Weights of a small transformer language model.
Architecture: RMSNorm before each block, rotary positions, no biases in attention or MLP, normalized queries and keys.
MLP neurons of a small language model. Each row is named by its layer, matrix (gate and up: input weights; down: output weights) and neuron, and shows model dimensions 48-239. Each number is 500 + 25 x the weight over its row's rms, rounded and kept within 0 to 999. Numbers have three digits each. A neuron's up and down rows have the sign that makes its largest values positive.
After each neuron's rows, "fires before" lists the tokens most often just after its 100 highest values on Wikipedia text that the model never trained on; "fires in" lists the words (lower case) most often at its 100 highest values on Wikipedia text that the model never trained on. A number after a token or word is its count.

L2.gate322:496532520478541506492533511483478535533496465467509456481452486527487479466492502497525474487500518503469485515510514530486471481499508469490485511488483482513514506511501526531488491486536507457515510537534527477501493451448503540469483505517510486532542479497542486480492475507513485544568498499468491447542472494499515473452493506561489536511504528493498513485476494502491540490546543537477530492524491523535495484465480488527518511466508503487499477462517476475512516494491507522506553578530506504545527464483537492514468552496500509479539490509514509480527519454499544499
L2.up322:493513509499495491483497487462461484502521486490497491505472471544522508504463554496495449477479465543467473452485481518531488517556521469505482522512539491468464479497504452503476608479509477525487512481518509502501462501492502534508480533464510537499493485501494507458504502513519517534492465499542489476501454490542507519502482504535505511538502529535491509528492473495525520527487511513471497507518484528551493518465472500503501557514454496518480485431525504497518491472504485534517498537491495503548476519512507513531497509551507484490534513517542488526506504498508523463
L2.down322:486501522490470499468507472505523489479465484486490509507507502519506466454500539492502510490564524471527514508490499495492530496485472504519445527519503477485462498485519531500517451490462498528525522527495467498535512505479463523525467530502487466468515487492520520506527512519487500531526488474495499492525537468492471526516532544503506489504526518475471493459499492506490465480469494507532506459565470532502516481480490497529519500479513553462509501471573492449514470458475485457516529510507519483552495477465541495482454491503496472501492499523459466497474495506477546482
fires before: " " 29, " the" 21
fires in: "in" 99

L3.gate731:490456516503456490483515529495489467468481461517491510515489521471462475470470512503493498449503478514537516520518517478515515481536472525519518536514553490503521509528528528471474481478519555502514474512516503515509493469545505464483507512525489507514539505515506459478522521518506481526496488503491507480494503513509490506480497519501506519449481503536476565521524469484504515548516559520514521547470540491518558509506494513515507509467552501473508544513475547505500532465479524506498496477543493529513532460473513496515531503502492502491454459542445451490514479461483517527
L3.up731:523487495465538531525476480500490502478509522463495538521516503489502515495451474508488510441529489483502494507474497499483531499508480473501496536491417488520530487485468534492469488531539506552488544485503514512470526520530504490447547506514490488515494496505504478479518522540537479478497445509522501545513483522487434516489481509507482502489484472513454490533500478517487506527531508509481469540479501474499490507490454448536479481503509486465489549518512522486511506488479527476501505539498508470500490534509559509529506491526466518516457494519433508496499550523504501517
L3.down731:491487518474492480449489498495539501542482512512485488479468540527506508461489475485547482505463473508494541538483520504471511514456480477496514466511499517509448511525540511495457499487515517532449470532533511496523537465541465462504511479546549476505562556518490476524477535514525455466502541507512455485479542485520482490488512529463484480509495545545559483498475497484519530517532491479487451478473505489503516544467521488486514481446517512523437496497502500493482493515531468509508463511525468493543525486522492457521510515509529508509517510506497487541505520475473497501
fires before: " " 65
fires in: "april" 15, "january" 14, "may" 10, "june" 7, "november" 7, "february" 6

L3.gate90:487531509481504443535518492530499514474486497509521487546516517502507487505527460498516524489488493515485441469546487503518471530523475512551475500449522530497480465467518519509546471514504498490548507493487533512532496480491514498505548461449485545477470480536441548544502456504500462489492513485483517498536469530512490488512485511496473528508503553577494503479508488515512511493512518519497552515516455484504490496520498489488508516486466531500521538476510532530514507475522480471535482510496433515482492495513529540540506528484490510518520494474499529475476576523449480530
L3.up90:494482547502460488494497464488489450515481472494457527534501474519548518491501463512528504510497465500536495535475496525528530488496462496483530511531507504481504537484537472490488480513510532486463477492510518492478492507514472515537546559517487498479548490498471523495517518536517454463478536462512503521517502538514482528474485461514495441537466460485521510506499469520486503474502566494495508510524470486494458475495474503498460532533505532487506533491488526561558530530537515488456513517474496510492492492493480481521512516445482516516511487496536488536503490477511495465
L3.down90:495504527529484554542527502473498532481525494487533497487510515553489489500479487489499463551472493518526537542473504465473488536475489549479504549526477477528507549479481524519495502519568506540518526454507548483465541485511493497542477506459547474529478524499493517513508477463464482484486512529474491493487483474502508563499466518515498497468460525464522539506500530503467539485539473456496565525531499490533528519492501480516483524520487501497495508489496482458515510539483483508469485485487439503520481465556510512524516507533498505513482518471507516534487493520535495478
fires before: "," 29, "." 19, ".\n\n" 8, " |" 6
fires in: "season" 34, "games" 6, "century" 6, "1970s" 5, "elections" 5

L4.gate690:523503502465529454499500489487462544482523441478500505511499505545515450511501506515518459527491513505527491551537492476473532495486516493517504478520487475543505482486517496531512479508497509493483513556497469506504481490443502506531510508496483524550501521508509509499493498494493520537463512471442452495499510487483513488506481514435452504521498467494498485545497508514492528487463504509506559534526539485499487476519509503505515522528508517474436536522506527468526460522473532491478467535504475499508492448502505536523458523500464493527509482502452486518473445488472501537
L4.up690:440487484501501473488506488496471489451504466527519511492521497445492507539492500511536508504484461515531509472482546515512501462512491506458501481507474535524503509455496511543522492512514529484502565515512502487539497484491513433482502456459488501500501489493509509496482476507512455493536479534464502502533550472480527478493514465473502508559499432496513515517458484496508478532454548552536508531487487497528515485499481470472496518526499469482449495477504532483521502481473506501460533505498451487506490506481484516533458453507491518489526493503522517488512518505533530488
L4.down690:541534547491479470509498482495524466533511474478498466467494518520470509457511487488529492469524495495462474453466501448523486506471521552498481484481488508535488503564490497515500465453483503519539536483506508464494512499492514571498510460503534535510476499525504514478467499515482530525509498460504515492500478511513519530483526491534522524482457466476469471481589529516495544487482504490543544508507531491503544526477537525479487454525470478506503518490482488509524526543489491502526440540488535510497527467479468470516520519503478513523480513500504509573507495496489506560
fires before: " States" 32, " |" 21, " Kingdom" 6
fires in: "united" 49, "china" 12, "korea" 10

L2.gate642:515493479500503501502540493505457519546476485499473514495500437543467509540500501488524525487482455531505422509491505533482507478530534551518547495474478497495537486507501512502503478440499528529511537487499465478502512504542489513547457494492514476526485519499486490488503518514494502481495466516473505524482512455532501526485475487513490448493495491494498485487506457536528454482505514498492529524456499499456502485513492481561494513495516464490488498539462479520491481512521530525492525545480459452489470521494491519538466505467511466499493481502510473545466507482496528512
L2.up642:520473471531491492540503499540495504512501462500509535471484501496491504504518500498518505485504476525464464499446497495482512504519505462513477483493477482509462471488479428472508480501497541521536491468498527447508521498542501493496490476491526502508509494518503483504484521528553520496512479498519510505512522526502479491456461490500522443520501495505507507493530505522571472492485511507507499515483499461505484470475517503549501473511522449521463517476542508491484490505487513538539473529513482479512533477506485546517514500479477468446502455497522446493498464468488571501
L2.down642:510468430512538488542516449532493516474519483516547532504557514488553511481493472490521483489513505494519488500485541490516479485528486471509469453496477503502492502519465518475500497528494530509504503475508537488498513472487493497485503451480554493515469474495509492548521467529497504509527463503519511477456520460491493503470498458553543485467530524503497488492512496500547525461485520523485550531499539446508489527479519406516508476478486497546489498465508471504495472511468509522509467506505494456513476490484493491496519485500457505522483457502496510511478495535512496528
fires before: " |" 26, "," 16, "." 7, " |\n" 5, " Army" 4
fires in: "states" 36, "york" 19, "korea" 10, "zealand" 5, "kong" 4

L2.gate402:496529508512541517490502525492500481518487489513517529536500508497535474466461525465507520494459492469510470502503518563535489499507436503481596501507509473472515461513496498512500535483503513506489475503496513550534505462499502476500550517492495503502529505485509530523541527502487502518474520469529473550520537479487504526482501461481523479465521507459521457515439494514469542502511520466512501502537501504532491496557481520457467500513523488515481486517438524505525503470510490514537518505516525492521496508510524508453526489473521520465532526504486512476488506463494515542
L2.up402:565463493478514493496513514490486532527503513515519499537518509456524493463500500541517477492497499473468526479503536516525476486522516467469505506496498507509545487451494446490525502526499531479501523502503462568499483501470484489463560507490535533566526459537493480512519472544509527507539513555509466489519497502512479509470492493506480481499487503496463457523476512530474503532475519511461501452443492490522462491498538499482524524510503504488482492491500479455520496551516522530446526495453492470542528515512544503489523508490461478453538527500504504483533520485532474509
L2.down402:522528502441529481460466490512511496505485482522491489535509491506508514493488470507487523527507465494505511525482510493497514470500509469502523506489484480513511505484498457505553502505480509522483502484476468451482476484534463521488527531515460495516544523489406479484522466536455539482532497476521514483521512514524538513481491522487457470433484495499482500557521509478463509507523503482520512501519519488497488509524495537505482494495483509451525518490494470484512454545540544493487517461482499514546502547529521504505481527509507533510514513543457496495546466489512526473
fires before: "0" 24, "3" 17, "4" 15, "2" 9, "5" 8, "1" 8
fires in: "2020" 16, "2024" 14, "2023" 8, "2022" 7, "2025" 6, "2021" 6

L2.gate458:519538453492457486533464520496493490497510479468519560480508520519517465497471474471492496507521495487479487487492441502477477488493536486490516540498529497493475445541502479478483550489520556493482515482511484512511497501477517543501525504532522538478484525482513494503509520512485557523460491501506520522496491479503518518455509455494509478537493534515526484505468531484520529549465503503464472522518492513538505499481447456503493503482539479484482506468542475481532484491514496540507500482535470508522487546521507518508520476493430508527512567485477470481495500516526549470
L2.up458:478501505490493494486450509499516545478510530487472504504475500552502521500468481542515455514474511490506553458509468515491493521489489500540510540529519519453499512512473503495469489443481493488530528543506433494505471513482568479537526458526496498527531528474503467501530537510470521482470452513492510539487494433496488460485528492538478516503477541538479541462505512503539510525527515507489497498481503512477488495486493492516537469500506521488493511483513457496481496493541465497458462473519479496492515514527523539469527511505484527512505542515479511500456477471514482503
L2.down458:527481474503510498486470496553508539464496442491519550509482491551467496492445465534511497531501428509485479459537494524531525513474507510469461508476526494495478513517486494510525483509502503474484485514497468489551492452508484463526499584546512463546497502510441477542517479482530508479480465494502472522480519483472551529448518520511472506485499519559508519522521516506485492502493512466454508493509478497511530495484540499487514493477502503489511518474486489467507536436544517458494472496526517516519475513512520481499547462499494514502501544494474480516486504454499485491
fires before: " " 70, " |" 5
fires in: "may" 11, "february" 10, "january" 9, "march" 8, "april" 8, "season" 7

L3.gate159:481455475512535503516501491554510490503502507493460526522479449479530528506491483468533495456491538498451481518470531460509513534497457488482450551533536477533497510488511487483472498515510488489466477469516526492480525541496523531528507487479505457523529511503538458486525503538549479474511546478486473463541454540506481519498538461438524538543503497508535498513500490430520533463506504517481448518450468523545552457443441500517498485515472506494481510480492479498482513522505525495530522472468528508525500499517476465484484483489469507510442504490486501494510469468476543516
L3.up159:514501476508530537513525541480497491479445523459503514513466522507535528518487523492519484505496516532505484535476499541485503496500467509502442503488509515494460452536439487474502505538535486505532530528538535535506464517540507522536552505480522495516515488529467462463472514483538517441533554541496516471517521546481492506509533540480491476468518481492490499535487483496474495500488531494481491448461510501517480496489493535473502505511506538516531516507528556486479483530502501500501492467539478501509484496521463473455510526543485533506485533493459494504519478534480472531
L3.down159:501498461512476517521498488525506457498497463485486523444507513531471551468508496501522466479484533512490551522529516467474521487509512499500520517505501474499504512468479465465498485512488488491532513520496476464514479521517493476519537503512477499505517548455511501512528495511490516510465529497496483507512543517525501515520517516539477475532510468466527530477516499485496502503456505537495490527526473427544529471506465540569503497520529551564550492477526496522531481471487486445495512491486557478529506464504495497462471527538489488479469516482551508471549457519507471526
fires before: " |" 37, "." 23, ";" 12, " |\n" 9
fires in: "0" 85, "for" 8, "awards" 4

L4.gate157:547497482501489499499550518524487441490519547495451517465509525535507509512460471494511507518502455467540474522500502467450523509531479492505498538470457442496503496478486495457479497475492518528484535520497558533496521481518535517495536500493495499466541502532478494499505503525526444517508505524483488493462477506541478486500466496503509505474483464522485505460527480444485449519496506521494533487536508468510507552539431465525534486523479485480469483485509517508491503487476502514523493504494505482459479501496525503537520477533514499448508517492479508512553483513477514472
L4.up157:471531555517508511555516461513521499510516527516528484453539502521473516477476490512484520500537483530517525570525531494453500466496511491537487465508492483550463515483485522492528516486462501521505476524489487503524553449483479510480494516476509472497542502516490594482452530499490500452480501529523529473511502522495497468512456497504492510495508486454499485503527502481477471538511494551511526525492475492509521486520506532521499487469528486515488509513497493481488461539475476456531506551475505497534496505497476539505501517518507480508498505527479526496475494493507455523
L4.down157:520533511515514541507474492506494482466504498486508479522510471518488497460480460500472516498540451499487472530526504537530483480520502486489496468488516483555479485533479480472499490485456514531505513520482520512493478511500538516484514512462512526484537492514489538502434482483501470475481500463491506525555482484480515452465533532511473483496476494477500495489489544484520498465485460543485479490534412446508439503535524522538496501518514535494501499500479497540507510492448502453502483460508519527518452490503533502519516496546513480519466487503492486524509518519494465487
fires before: " the" 27, " as" 10, " his" 9, " its" 7, "," 6, " a" 4
fires in: "to" 26, "of" 12, "for" 12, "by" 11, "well" 10

L2.gate460:425516456464474492470515505528500511521483502464527469488485473532491472467477508490493471521463505488520541493495513542478505430489560498509468478501479478503501523469515499451502482489509493475476502506544522508540501513482484472539497564473497542450493474525530498475479492474478501535537513505473514507462483439504501484510501474487512512540507513522495468502493464500482517479505466525454423501473529470484507516508447480513477499458533496516479479506463462475463552534510508469506530479519507490474485525478455517548491536502493542491497479479466510495472530492515478480
L2.up460:511509485517527559519500493505525505529560494460486531487503499486483483495483472505522472495519520515496505493514513512495495510504501546514499485515524440519510484490522473505465454489539488519545489499499510465478538516435470488483493516492491554479489447516467477482505499471526513505516475487522479528503505482523494458532479483508517527473538497507509487500438505509481520473520545521473434490477501515508455488525497527498517489527504490481474475485522509536518511475542487497514464546501497462539484519488504464520467487443516500497491474526498532469462485487484478489
L2.down460:506498484503502520527484484554499499492472507510474546480487481522480509529500527497482491487485468507521455525550472525541491549518484483507505498489468550515486447507554480477504510520491489508506546453493508533493545517512511504505515536480479461519527478468508459537497466494454503506544499484490483505457519491498487498478474443497512539449543517464461510492535554517489509469485507534457502523498489470487519473566480505496534485464504447494526540489512483559488512508483517481487483517492525471501495549518487470520521519484509494489531483515532547508489497527476458510
fires before: " |" 31, " |\n" 14, "2" 6, "0" 6, "–" 5
fires in: "0" 63, "10" 5, "elections" 4, "election" 4

L8.gate426:491513495510523503517509511500517460518481515460531505468492504489497476438492479514464466505491469533480495517503486513464461517489469539504471489496527517517497529496509525490500451552468504534534534505504485534548522464475515491448487478523530538520481453460461540461529494478525545508493468469492471481507457487464509472500488516494472481517498480460497531476514474491506473528513499540492470509496483521477490499526450463471492486499523546519522527463487527443489520542500486518514490489503499469509496496512521496506514489512478495511480417471501455521497476464502497513
L8.up426:505470487508443514493469541473500457504496509499507549485457507513490498501483533524500482491538488529519476482485542520474449486538480508527521494492502468513480493500516524530525504494471476503530453474491498509498533456520500518458495486511481516477502469512500463489554472483482494522447522496458484514518498512513510536481527512501510475519443493497454515480479470460489479497479533499484466483523536481509483529534484473491524494472531485497460520441477472477505512509492511522487534506480510481523501499481468481479493497526500495591516455492457461448525485490507496521
L8.down426:456512541523552516534509517480540496506450479535477516464476541478501460479485485483507465489499501539452499490495480475490498526462531489485463502500527528511496520526470530472503463497429527542554501500491503510526532482517543510486505479534512529487497475478473526502506502525546511523505489480479487520490538513504482523500485520529514516520451507493501509512478493488463495513498474519456497463494491487447487509498538456480520554517536556507500501463519523488520488541491470510488447523497461478490490480523493509473472490537487518477471491469465491499497474469491511508
fires before: " " 27, "," 21, " as" 15, " December" 4
fires in: "in" 45, "well" 14, "24" 5, "27" 4

L2.gate235:485473497484481522488521504521518469459517546496528483485519465533530530509473488532499453459502497502521498494489506505487516517511474518488479480482482479515497508486481492526480470504521516521496457505503527495513523485498536451468461486491521505540506484458518541489520465464491483500462501505471512504510497552544510496541480538452528468519507538480493525529488522546520497520498533506505507521462475475486518475445468503488504531502477523526539523509523444533502487531502511482562527533515478496517513502465469484503471528484460512468516496527475526484481482495537458522
L2.up235:470551494489502517499487505488468476494497531515486497488493514512491469504477503526538479419523476488484445464532515493490562507509449530527523512531491451506490493526485437477501537498521511469496446520506492449517493494474532481535449481496537504509529513477504496558525533496493524458471476510471463519515505509481513476501498523473480436515502520499532493516497487509536531508478495522514504463495505487527513505458446509491500543467480464502510518489536490528455502496513496483514526529474522479502516546525517526543502532511476484504514516526475507539520496533469511515
L2.down235:489484438521525509451501471458443439538486484501478503524579463488512525491512485479524477496491482494526542487461510492502507507488506471543478530539560573514507505520508525441512492529483535502501470523528512524484503472504466486498481509483493424489489546501515513514503506479482488476516493512514516479484487511473517515530534544465515481468493489479511515477520506489497479504525530510467494506494484486511523521514480500474525496508494519511494476502506525494523493479483484463512518491524484506507509473522518489501448501510493506495483509469511477502530534505504512511
fires before: " the" 46, " his" 5, " of" 5, " this" 4
fires in: "during" 64, "both" 23, "of" 9

L8.gate688:519482528485524525550510480526569485488492515482489465484511515467478516488502533518498528531515523501464488502507488496478510503495508440508456491544519486509516483495518493540471504496468565483512505539517479502523527514493497489562447461476491507495470510483499519503466486475519525484504491534495525491515521483547486492493503470512460508487465525507539508506492511494549481483506485506480507512524489514523492486535486462502489482474551500521487469472529492493442495529504536501529513529528526544515495530474509517491527519527499489490517490509530520481488499506455498484
L8.up688:487516523514523484517515502503521509472500500578514502490556485494486513482501532487502484529531480528480458488511507432518546459504480506527491489499453468511544486481514503468459548522526486485476482518551503523494523511484489497524517481481469475495470484455523498478460551451456482528450515482485514495520507489509444531529543527530479473462532508493527535515471460468532448452517511463455492511488473487514516475486468494469508458515514536468492498493521475506497525499507516488496465543491491471516562538495490511476459513504503509480483525501496496520473522522481517492
L8.down688:511514494468498479484513496553503495519495514523486505547526469529485516521482493486478476511531491471513476512509486542562540514508484487485526447494513506531528492527525531505487508450521476466504481487508469548483459512500513487489512520529508510532511498475445465463500473500492504492513468475546500500523492533492514523504444525499494454522496512516456454446495532556531503456485548471515470498504524507563489493490517525498529515464481485466511511503525489499457487516481509504461499506534486507529508499538500519452453489465520473484545495541501501509508516515472455523
fires before: "0" 74, "1" 7, "2" 4
fires in: "2000" 18, "20" 11, "10" 10, "2003" 7, "2010" 6, "2020" 4

L2.gate497:503523475459527504514491515522516519535506491500502540538501497493478519489504458465497456474470502468503462531494480500524502545493541504515526510502511506503527457520481515491496518511521507513527541500476519486523516465489515490495482481465484466499523554531496504533483523511490528494502515499492533458523505489493549503506473522470475497495548510513522494543526500505555467507500479520498477523489476463522465511497487504511511488500501506470532488473518490470484507556517513477517523520499527520487476466473548464475469462538548491522470541540523520535478421514489549529
L2.up497:506545503486485482504521549513496461486481482480520557482459473470531487522513510485534505528482529501479559518508483513501527521488480494497487534528496500487484525454494508529462528472519473485527472468517521482481483503505470465462487494525500543529528520545523500456513464481496434527446536537483497457474523518505512501469461494519478537454536494518521544435530568522469521470485453503494478512520455499529442487522504489454455479516481514523493507486516475517503454505517506510496478550516519496496500487494452483509464489515480509486494529487532501513473493493538473497
L2.down497:501506500513492520493508478496496472500464494539486542511488544477489517498485462518490458465525509559458489494491495486513472501481545533537508506517500467483532474530479467501485520520495515503556503490514504500497526492504521513496473496466490507517512551487501475515495482485484504540527481557549500468511465421475537485522505534467533507510502512511494492527488492527539503508461505513507520510522497495528509479497504499530535534545507438489560501480510543479477538473512535463512500482475517517465494469445525471452500499533526464528484517486509477510488491526497525505
fires before: "." 45, " |" 36, " /" 5
fires in: "0" 94

L2.gate355:506484500500527458522545530483488465496509447489484496500496520470486522496500498514484474467529485523495532500501508561483457527456486508518496532522484530524499518475492529535478459477499491530464534492465494467521517495514540557493509501530518482512530493486520522474513500497486497484535460520513484533535522531503522500479502485484512488503477500465482504532526482522512485525483453495509493540527516480476465538534500513545483457509546479502501497568481533495532543482514519491498494524510448513490476448491462517485465474502470531518488481501493524487486463472474484531
L2.up355:531470484526518494520518486506526514472508439480516495489522472499517484492503467456504448476487494508469469470506480470514503504528496525499476489509435465548528526486508473508469553501517547513517514477486475493535481516467449521491510465486473477489481460496451501521533485550490564470470533522510518530494512488505470469463482460509520463491490499469498510520462499483524497511511521501513529473511477497516499431526520496473480535519518499522541517534510529525483504494521521458511472450509453488562520505516488551514497535499470464494492473479497524458465509493487460488
L2.down355:468481499491480477494494490478519494479512473512510547511521509445497503527513473495531486520484485483526549523520493502536522496550482488510503472497496491539503489500521469496453537526487514491492566489532489515458515523501510522490485530537480522551469453540497521494527492488525533492462514492504529513521488520505536519500523522487512497498512497459472503508495508492512465477554478507474478513478535521525520473515497485497545518503531501492540515497502472512516491467542498525522492479478520512543512512559496481535461512471513480500502459499462471491522497484470439547
fires before: "," 46, ".\n\n" 8, "." 6, ":" 5
fires in: "2023" 19, "2026" 17, "2024" 17, "2025" 12, "2018" 6

L2.gate777:491504513539489531540529535470491515560501504500487495471522558560492521529504486463477498487533510484481509473479507466495508477510507480471467476498467481545492518536526504446476536528516509484457499502514545521512487491473489494468453486464548508485479505499523505513504521485510526489480486516496501518492494512519504482485524538523508495516473560508502513499519531509565456476484478477504496479498514489508534527557535508468513509505494520501490533518496478483483511489502522475460479505473480503526507460505485501504494558478523447465488551525512515494468476522488448556
L2.up777:515512492520492529501497519499472443476528474477499515514512505509491478503503512473484500479550468453457498496515492497487469482499499512495489576498499510507511496550532527479497488516538477510456514486528442524476516481483531499513513523468482485491502507483525500489491467506491512499536490490507513485509486500462519514546436463537497507550515510441529451493505513488497465483497502499518507507493508450523527477563482481483468529483531495467458520505547470486535516550494546484546554539523531533486472508513495558464504526466507547523508505536543529497555545479507509497
L2.down777:523496514458473479525497497467556455480490511473481492531457479518487450540510529521496483514510496493532458535506525497481465501499477543522489538510499508467447483483498480473524497501503505520516503504521513494490515484509508496502508490504497473518510468495510501505489495495535490484504512537513521472462458460510475471522517522495507517512477518465551495531497512476484423489479531534492541481533461481516477510506478470496520474493498501482515482492470491462464519474458503473458544508459455479485498483526515498484504460556504457482480503558527507488493516552485494488
fires before: " the" 19, " as" 17, " in" 6, " his" 5, " on" 4
fires in: "of" 26, "served" 18, "out" 9, "following" 8, "serving" 8, "remained" 5

L2.gate423:483543510490518511518543489519514470481482500486455507495431534489510509493486489558505477450510469459485480527465550535496546495560490480511506479522469481518493475502485486514476517526528521478458449506498495520459523515472519478457466507455472523508521508488523527483484484499513484473517520457502491540505500488531477485482522518482500510539503503502484492479497493500497500446487524541500509456497452536495526510442475508532503502477516486550543534500491460433537490481506523485519479513506506468503515468507476474492483529552465496498433514492529484516438475523489505495
L2.up423:450562509511502503489544480531462501520536511519478507525488492471457448488506483439490475477534510492487515520520491479478544492476515496513505462512510525530520497442489503487502535493527567510495499530467488509484505467464501504493507495519487481499500504514525439526487525460510531472497502529504547500505464475471494543524453500464482525501475475483502485507507458493472511530502507525486475511502449488493498466482488530536468535484532480458506489487490498458512515474500493488545468491496528483525459499486471462471538510586456459560506481511553542502506463529474495515
L2.down423:499521495484483486513519531523518532469521467533496511490476485489456509524505475494514501450531496511505496468503476473507534485480495504463473516468509480515514492464519495515485516544495493552484485533455524540514472507507520533492510515479473487489534497491525435497534501488531515521502537497469497517530515493511534544509522483517507508505493452493521562493486502451544521511472496540479486453499488454537481501521552506529491483508506541492494575488488498514476497514511473494486486494487477467514520485522491480495507519512516478492540465527468510481492448492558534564
fires before: " States" 46, " |" 9, " Kingdom" 6, " |\n" 4
fires in: "united" 71, "out" 6, "up" 4

L2.gate286:504503487494489494496510505456489451522488512475543515481490525448535504524468524491477513501484528471512538529512554484520510460509451493460497500469496472464521498501575477514486508501475525506486485510478482483524510459487509534493476480495531492520521487489485499494504487525489497502493512459495512491496485559497513483510453534529517467482532476547528492506525578513470502478516497496490538537452483484455491469461519460526472538502501531500548503521462525536526516488530514514509493500490463440508507488494549496503497487497517496488489512484512430478534526511496516485
L2.up286:485472462499500512503503508544490522501521503490533499488512523468493518480477479517508493491480510486526519521508494533498546497540469499494472545510491511447530480512489438489492516505495498492474474524482473498510530401510514528516514490523529513513519479490500521519514491470486475484466502497508523499522501531505526459505457453513486484491457463532483463511486523551491528450484497451491512504471531495515483469479480493500475533498479502483505513490506500485502501516557523457505486515527548450498470497515542463544499472494503466492522526505525516468446545481541526484
L2.down286:499481492466503501497553466476507502501523498532512497474530530515516511500464481529509508520488534515463525546507530447473486520498509522529499538494507512523480495513504468549509508525510510550501484540534469462488472461497525499469501522489545518513485442483517520522483478478467479520507512514480507504501485482545492471531534539513516481469466472494510529493557470494466544522491502502486476537447460521493488476516514525545493489508506523507469490526556474502478505488514492498510509450474489519487510458501495504499495519518518530443535573545467465463478510509554484510
fires before: " the" 25, " of" 22, " " 10, " his" 5, "-" 5, " age" 4
fires in: "of" 43, "end" 21, "in" 6, "mid" 6, "back" 4

L2.gate65:469512524530496489530517504468522494517523511447522437481465544499510507463494498484557506493495499508499502549490501499485504479517512482494529541461494457501529525454479464511511494512542530466530495543481485493525531454521491547475499490507515527495535498504490514533453436477544500495486498474475494549488448526470488450485458485481485493509508512538526485532471537521477474523473533512495496496491464456527513488541496478529496499499465503486469514528520471523500488515479501449533519504504531496502498501497471502522539509492491513503539491481499476448470527482519485510
L2.up65:520495492498501522463541473530494506541522540528549521461484511511515514465500501499519480457504506535453482541513523499528541478496498509521476490482510496489484508511505498460534566520556471489539503494556519487511523483506527501513465477573509524510495489474520537502500530468494503521465489480505537516492508525507504472464508498490498481463485490491496518487481479539474515469517514507488481499459453518485464479506535483535492520510483464511479560500474479535514500501511504478472510526485492466518485463511492513500510486488501497477484542493459481481510484477482513505
L2.down65:475505490441492518477506491485505519465489476513462508502505495503531487503534500507466473510485567481473506507498534523514525463503509515473486520488510520480525494509467509501471490529473475530493457459484502466449531473447533496504528510517515467493472493514465509529535540520482485496507474495510471498474551412492442484495503522492511522468504460506507524480495501517508524527548540511488498513545535471506504540527515500527484556496508501537509505469501506516503477467519490469506491519459521505479520531506498500516487502528468500508439502491476456516492505511465499500
fires before: " " 31, " the" 16, "," 12, " of" 10, " his" 4
fires in: "of" 27, "time" 7, "march" 7, "february" 7, "later" 7

L2.gate300:517463528532520492506539511475523495508476502459516479508492484530434503526499500474514507533471438498480510512416474527505482501500533520517484520453563462510507512490505495537474526508496505478487500478533521467531498518499511495480468452474460490526470463486518477485510505508457469512496472518504501499469485480488543456521552550505500482508491516492519476494464474490501484522529517508470458480538518451487506490471538478482489471465455527478499460543498499508473464493505488506530527500444476519520472499519506485499480492484507507541497479480462541545502528493539537543
L2.up300:527456462491490537503483497525527488512510468556530487523525516463514506516489519443489467512513499495526485467492487484507461514492477503514490460527471459520460519504519519495516486483505490543538546498493536506505475497484538501466503495494486440519475555487503476525491471522493559515496520474481456531542445531509508485494500494524481466433510486492482515542470487481519500525480481478492494514505509460529478468490528481493536487476490491483511490525523537503472481539473559499499487534519485527469501474479472516539506515504515485464487519534494502451529439488506539491
L2.down300:507483496471497527500470500491487502527516502477509530481500484440545516479469484479480499491506487497492519492515491504485477483536497463511490455535487511534504512503515465467526442511482509499503492508517499475480487482473490524519528456526517520520511514536515507501452498532537533472505453501480448528509468480484512529488465538502514456457451516459473493523465510459477516498505461519505491516484534519498546473503481499537528536507482488501476527524508502497501474534473530416499502486487477481504513512489468522516536514549503526463519480505475506483527501538466523494
fires before: "4" 19, "0" 18, "2" 17, "3" 11, "1" 10, "5" 7
fires in: "2024" 19, "2020" 18, "2022" 16, "2023" 11, "2021" 10, "2025" 7

L2.gate22:480502470550515491511518524511493533499498477496497509492533506537452516530494475489480488509523515524511508512497541522467489509505556480470479516531507501499530527552537546511485473500525493495507512549482543491506446480452523495496485486470529518514517516494475524501466518503527538493493517505504451499500492455517491494452513515516463524449485474507508449449514488493496488504508530521488493519530472498500486491489485520499469466471521480478483497482511519511498548519512484512498510495551477526501451517529559488510526478507503459500508506523545456534573501495485521523
L2.up22:522567462488563513483552515515485512491482493451481498503525466451524530518538512486526458496503496516500478529508533492490526488506529513488468481557488502474478512510516470495497482489505507525523484520476507537512535509492475514486509533488496514452532479463471539510446521478533530485470516508518533481460508477540539518503470484544509505480484494553502447482528520493519514526509519495528511523446496500452499472544503484523521506491481500466483503499519458505470520518485502509500480499504532515495511474537497460505469537477461510487480510503483479507494508495443554493
L2.down22:507475492475470518505531468500475508496486507496500484455549504492540516493548497428502480518528510488508544496491495462510456500538567516512485509512502468491519500519549491484511485499532491522447475431513516508496489499486432518492475478511514496498530480492484511506462485511495513484521474483492481556504513521497470496517515499516522514489489499541564496511457524507516496510514496539517538507478492533498498457516483490497477524492524518513524496500554542559476527501493477507484500489516524472474510480499537433487525487511470461470494487492493514531491546570487545490
fires before: " the" 36, " with" 5, " a" 5, " " 5, " canvas" 4
fires in: "on" 65, "along" 8, "onto" 4